MLP neurons of a small language model. Each row is named by its layer, matrix (up: input weights) and neuron, and shows model dimensions 16-143. Each number is 500 + 25 x the weight over its row's rms, rounded and kept within 0 to 999. Numbers have three digits each.
Before each neuron's rows, "fires on" lists the tokens most often at its 100 highest values on Wikipedia text that the model never trained on.

fires on: "ast", "ort", " died", " public", " port"
L2.up2402:485492469543470515464524469472446491517529499501473499553528514505491504504506523539473500522524528538482476495511526482476495559494472535461499511512493496470458523559536532519490554503482528475497472494498507518493519505511461496506485514537501485510497504508486468490526483504503479516561482506522515515513523521531519560485547498487487534470476521511545508500503489478488522475515

fires on: "ind", "ches", "ings", "q", " There", "che"
L2.up51:558490481492506510507466503499518526520439495484512497495486548508471498489494486496468507517504506456520480483482478503480523564555494479483547467487506471465481492485531441527504555534550524463491511494490517502460515483520504497488514504530577481474486511466475449491496444512503484481496477477518512471523476506476509545578507513497517463469461527516499495456527476498491492550500

fires on: "s,", "ane", "part", "oa", "anche", "rid"
L2.up1505:497526488479509496513528465513487509532471518527548473500499518523486509474486513492508470533477517496451483459510506472524566499486484505506495523447508476531528516503469510519549516481521513554459491543505473484498492455509515481506465471494518505483496521485515466498496508427480507454481530507494515451525493503486511496479469495474474495507495511487500489455509482496533487502561

fires on: "ile", " Denmark", "ing.", " column", "ical", "ings"
L2.up480:465469497489483479502500491479548478518495500526509498493508574456468553497529490484539482474546504508497487494493528514494522521465482447481553511490504478468493515487506496503524508544475498490510444524469518527474545508545514482515460522480494513485525475509482501522506436471533544463485534497527530436531498491488512540562492483454530540487539561521530498508539505494505500497488

fires on: " de", "r", " sent", "oon", " less", "qu"
L2.up1148:462507526493539504488511494511507514521479531496508509478511527523542557504527518457541456504490482490501510463470486518440540467522499490522475524488504476482458535483503509506500515495546452480470472479499464533530539518509499500525495517506487493510476526453526499532496493495494525471468479519475505450498504483499501482490469535461513517533539472500518485512481552483495524523490

fires on: "oor", "mer", "ile", "eb", "ark", "air"
L2.up398:543503497499521497487513459509485513467508519435472520466496537448572505505501548484483506489512516513516500476474530505502527496531516489467502498505517496503454479498477511463542508480495519512511478516506522521502536471530511512508545503512479538490539465511508472497482513516524481472571472507534499481484478521484508504500483490510493528509485520475439492436533515514515507526475

fires on: "qu", "os", "ă", " to", "l", "x"
L2.up2361:462521563442473494529524524504460498525493458457490492513536539497521522489480544524513471497468547481505510499518516512508491496526492482485574516512565479486482506495524533527505504504488513490525504485497491519494475508477490493474516480467519516472473452589493488504505499504465479478457443514501492509516461497475523499521460508488494511503521474471453494517486490534519464489478

fires on: "ing", "a", "az", "3)", "ted", "ia"
L2.up1579:477480507488480544486486489513462477521522463428523463483527496510480490451505560523462514470557551527469538515469520514463468480492485525468525533519497490512525445477504487504458489524512472494503558472510503475524504468480503508525501536494452542482494500456464468533502506512492497487481486468504475469526494518480481448471501520494504494515499522498517495499515502529476508503469

fires on: "d", " ed", "ning", "bor", "ent"
L2.up2341:535519532487493529479523456464471521503520525470487501549484533529527491497507508516481490491546526490479528492499485459493470476483506508450503524518537511516542514501524497495420498495508455456491522518523465514475504479487520484496496477484529468542507484550517510502523480438520514485506489499488514538477537497478483506462555513477509496469517533482509491533524512528501518514514

fires on: "ly", " 0–0", "ix", "ed", "ing"
L2.up422:463510482483515484477440501482485513494518484482555498494506522509521458492532512482487442461500484523496505525525514498496484496529490473478484507499460438503482537493464452490494504520518453529520489496476477556523504488500479472461527493518492532504484497493547495539515483499464516523504435519522433511519518497442495497482495513503529516455492460517486474514540489543510522494531

fires on: " also", "u", "ence", " heart", "ence,"
L2.up434:455491472490509472505485524475475523486488496482503495494506471488496510550529505499480444490511559460467493466502518515526517503501490480478471509518512463441530513488506514476497514470527511503445496442497515485456474474497470516533513526469519494522510477492467520497541481490507462495515519485483506464447487526488501492493504503503525531504509494467488518531539482485475544504498

fires on: " of", "d", " only", "ast", "i", " |"
L2.up2004:507504481455503513495512510476528531536540482537514498484492480488499517514486548467532501482506477481490470475490470506496480479501486504465528542488511517519496495531532488468566490459524529530506535500491530513481466533515556480524515451537474487477464454518467523532482500492517503490493526479505442494486487528489513546543474501475515509446516525532473493469458477529513485503476

fires on: "ed", "als", "u", "hib"
L2.up355:462539473485520478522505484492508501506514527474505458498497499523554484501519509470493477469489503477478521484507502477414525510468494511528541521473484496516514525471544537487495494470514489540510533448520501504490467523518482459469513518519559501497438485511490506528507486518522490487556463521506527492514537480455457497518455516488517474490463492493483536532563526471501489513482

fires on: "ton", "ston", "ical", "ton,", " control", "on,"
L2.up1381:528523511511490436471536515497499519538507489525510540508513458546509495534521505473500504518494522512482503448501518521499494492506505516490481517496504454483484459509498487534515486487518491553493450471512565520461505514526497502469508534491509480471471494500513506516547476466483505482505530485515516521520471524499511541515541485483501520486479496489516488503481524521493559522478

fires on: "ie", " Not"
L2.up71:492487520487518484527463489480480515528510509480489454524503494514504504523539504476488489535514499498475516526514507506543491514486473514510485514562490515511511509471472506524504510487539521500501504470457438507487457471471503497485508506496553502501470479528479502503503518495492497489504467513484474517490465501518494504520474483476510535485494518507499512473521511487484491485522

fires on: "d", " Press", "iv"
L2.up1518:507528547518484527494476473513495543480518473481489503543501514520459515499549484508527530524520512519518554541506482484484476501502495563524539505500494548497485458490513443500474494434473467500440473520509521490509497491482512491483521479482489483503493488547480519530456536492567472486506438504528489513528510476464510470517504506522501532518489499469491498490510467526452533505514

fires on: "ven", " young", " established", " small", " old"
L2.up1855:519458479503478523500495479484522500491480493548462552479501488569486514481538504443457521494507505506516542475517497504546512476450504499521520532503456512520508467473524533450533505503510547517449505501479538482507513439486510469465526506455470487497498485538490528543498475473518493503504496473502494526492486467447494562490531479502465517528506472502509497510481520479491475501490

fires on: "el,", "est", " Republic", "age,", "ove", "ney"
L2.up140:512481531548484508518481482486515505537521526469475478485493503487519477514495536539517518492449525501513468518529508494508495476481516497509457507484525496483496487491475503471526496514498509498440475418486520521483463475536482496458460514493492544455494522534467459501528523511518535502492516522516489455517461492506537465495478490506479492459478487511507504499515502518480464521468

fires on: " El", " New", " (L", " US"
L2.up1466:477516525505488492547516503524493566514473456521485476534513507503501470513508492521529462535479512513504537481468498457495484501483496467477499522516502490500510500477522497500481483532473531571516504454509522505467438501519493476465485496500490518509475489498523481489534501471523448500499484465526486517451495508500479564487424510508488495504484530509524549493508522522477546483500

fires on: "ue", "ves", "ve", "c", "ved", "ak"
L2.up1515:458480484487507483506486500482411541469480521538479495512535466487467531479458449480477531497516497484519501526527488511498517503514517477516504514479492487537500492504530497465481477518508496508492498451512529532500472478493505498496483517510514505503514505484510483485513507503480531549508476456545520488474506495500546513531483449470492502466528498494491489529483474491554469540492

fires on: "e,"
L2.up2064:490488500444470488443520469463466523530534444502498520493493484526527469499541509518465492524524480482480508463457494500529484500486491519474529485502528472493492489462478491492529499513448506484561524524531480511508492537490548478521442511503542555526503525510495446499482510491496489499501511527501526483484530494487473497507539491468472506477482477497472491500511498472550492535510

fires on: " every", "ive", " 100.00", "board", " Radio"
L2.up789:494499532469470497479483502520508484478503473488507489506494535493467505549509483460528499503508509495498512520524518544522503499505447516478482523501510523490532478563513510518484517516516481521477481550523511485468465482460483491496523518515517521426497484521517504516527483446470495490492517486494493509472526516496546501495491516465495496517500474479434495487488518482553503466507

fires on: "ound", " Conservative", "ck", "amed", " post", "la"
L2.up1644:521437503524520463485512492516562509463470467487498492518497548542523503503511529512486520480504456489454458557478501451500497466483493494499502529482502487496506531508502487522529449522555511492500456493515494513464495518516539483502512517502516487541453500506518471481546426492499455506489480525509485483474530485469501517506487501468517496488522551494565511524526495481480494484479

fires on: "ed", "ing", ".1", "ure", " addition", " day"
L2.up844:478511463470525491502488484511481528481460535530548524491518510500441472479505525486466480509471499554498484508493542524493471483491455521542474480531515505503471481541522479464493440506486504499517493516471495500524509520546504503514479483506531504486485547479515491521519461459483494523515483503525475545470499503491538497505463544498523510518490473515476473508532553541484511518513

fires on: "ic", "e,", "y", "ish"
L2.up879:530527512500484493531530492495507508510504469482490515498456486567519483538502502499501506504482500483509470542457509514519498432472455487496512518523492489515543485475473496459501534505494510513505497501528483484452546524492527505497515479505491554503509492472520451534534466537470486489499535523485522452503519514468484500515533456453516518479474484522492496491486511491543510509506

fires on: "o,", " work", "ation,", "ge,", " Mand", "th,"
L2.up933:478500499492465445514471468517513501499526496501528478506474509485493479502504537480492525489513535513488504480480440514518455492483569521473505513521480551492451466506498507509495514510519502521503530502512526523473508482521488478541458539454505484456506495485510511516546536484550544487467519452479465495462515525468524464509466524471476481504497539475497483533466523525526505549477

fires on: "e,", "ie", "ew", "ise"
L2.up688:487533482481524493513441531493485493494458487519477454509527491465508514515519482486495497515493537499490489485475504507504462532491500505478494494498478477489499511496524496523549482511547533515520503517525441512466493479494531500448477522481521525503464491537487481578495501461508484476488477510488521507485559477442506522539475464494505489540501503481496511518562506475525515488487

fires on: " 1:", "field", " With", " do", " composer", " br"
L2.up339:497491477470528531496545519456491530491536486457488493507514478522509482540527521506524499496505530481502524556472479508487489554458516530469550526546495502508444497458488517479534500509510535517504509482515469486500487478536519485486501520510489544505514492499519517506510495487553490492477462506509453498504502465459526547510504512472493477508486479495518514501455515532465523533504

fires on: "shire", "rop", "ays", "ning", "ave", "ike"
L2.up1091:520472475527481541506480477499509522518490538458502409499503527499535507475536457495481514510513486466499487515497487503477507515477518478449481492547538498524502452527533526473494473487480513511527504528442494518516490495507520540464498486563444517519531496490536487502463515502497482483528493472531495491498486493531476460515497491487502505521521506493516519464493489498487546519504

fires on: "ath", "ak", "s", "ity", " Dr", "ert"
L2.up1183:500510512496472515497497462502508534487518498480492528512502492495484499496511490451506504475512470497479488517460507470456526487499507498469541565471537516508551458502524516499449521494563499502543528503498485528472503507501524544510505487475502555478480542485531511524518521542468480527469489512499514482472527508464521499471513495537475539485499487480491482478494498463527494480475

fires on: "ar", "ani", "an,", " chap", "an.", " text"
L2.up2197:473504476502525452501506521491520508531473541503562484503538552500544507469491457511478520494530431498501528488490509490509511499498456483493503498474465489523525512456497483494482499513539477526517482523513466508508513491457478539489504553519474481513492493522516480504526494525518506493484464503490507481466500478474540528474509509514535514457507489499496507533491507494544493506509

fires on: "ar", " found", " 185", " Records", " Production", "ed"
L2.up56:473505493479553519487460511500507504487531530487504498491522499536530496456483481458506490462500486474473445537481517466480471502481482508493475552485493501512512518505512502502509509516530516486467468498523511519518505504499502508505525488523466521490479433494486466477553452498482524466495508498501502456525468539484492502534470517514496489477474526457531512458532470492507520492486

fires on: "ie", " leading", "er", "ies"
L2.up2185:495527486478473517495517501465478510505535509464508463503476515526524461543535455515511520540511529483491516513514439494483438504483484517490481492548497517469484457476465514509491506454498470500503459450489536505525500518515506483477520498568539537494449502546527480519472528489513488494500542503488474515489516485458501514499492501499500485501477498488517453503542513500490480510527

fires on: "an", "ani", "ach", "u", " has", " of"
L2.up2202:486498516514494504470542506474508529495462458515464486507521531490491515486474512475446526498547514486487529478499543468495503506514494534464468477492493461497522495494539505496507515459459490509460441491491496489469491515530456499440474539496481533509489510468468515542542466510522474466497563491526501502496510462500466518549480523495508495522492483506502515511472464474526485509535

fires on: " over", "le", "ake", "o", " almost", "ed"
L2.up2150:532509527512537471420434509464549509473470437461438528509512452477520489451525486511516553477494513510437524457511497506484472510467521502511489534484534524520465514472494502482483491520516491487497489535471473480486502508498529488490501486515496544534479484521532477502531445508477522526519498520514500501497499481508529474521499450450525499508499536533531460498537502488477535525471

fires on: "e,", "ij"
L2.up2176:438500502535529503480506488498511539510511439481475548476480474542519502486526492477473461465508506493435488501452564495482490469521530498464529563500512557509535536478514523472530523531492482487497474491527528528520502514516490478505498477529510538485477470526500504559525488546491506502458512523496507513472528491472523496516525476495495576554515486497496494501516516515518538492480

fires on: "od", "aus", "ph", "vent", "B"
L2.up891:512481493484459479457501509516472520491503477495507525475508488457491533506497512501478541478499462493523438525481511483475450514502521500501494498518450517528486486503486514482518526528500485532507494482532515543465483486502479499479572484495491476487496498487577493539478520513502504464522473520506468509484503482512503515474485458497476504493504527488512516507511502513500518511552

fires on: "ia", " including", "ing", " than"
L2.up146:505473496531513514463487500522491461486533510492451498513528536538536490496540527529468515476512552517496501444525490498510457501496442472471481529507448478506519443473496471523519516543480473451500500487503506525482486503506497498518538530517493530482451481496510440476512494493474497476545485489509483472477479486503492494502517504484485547509522514487512473514476526511444543493486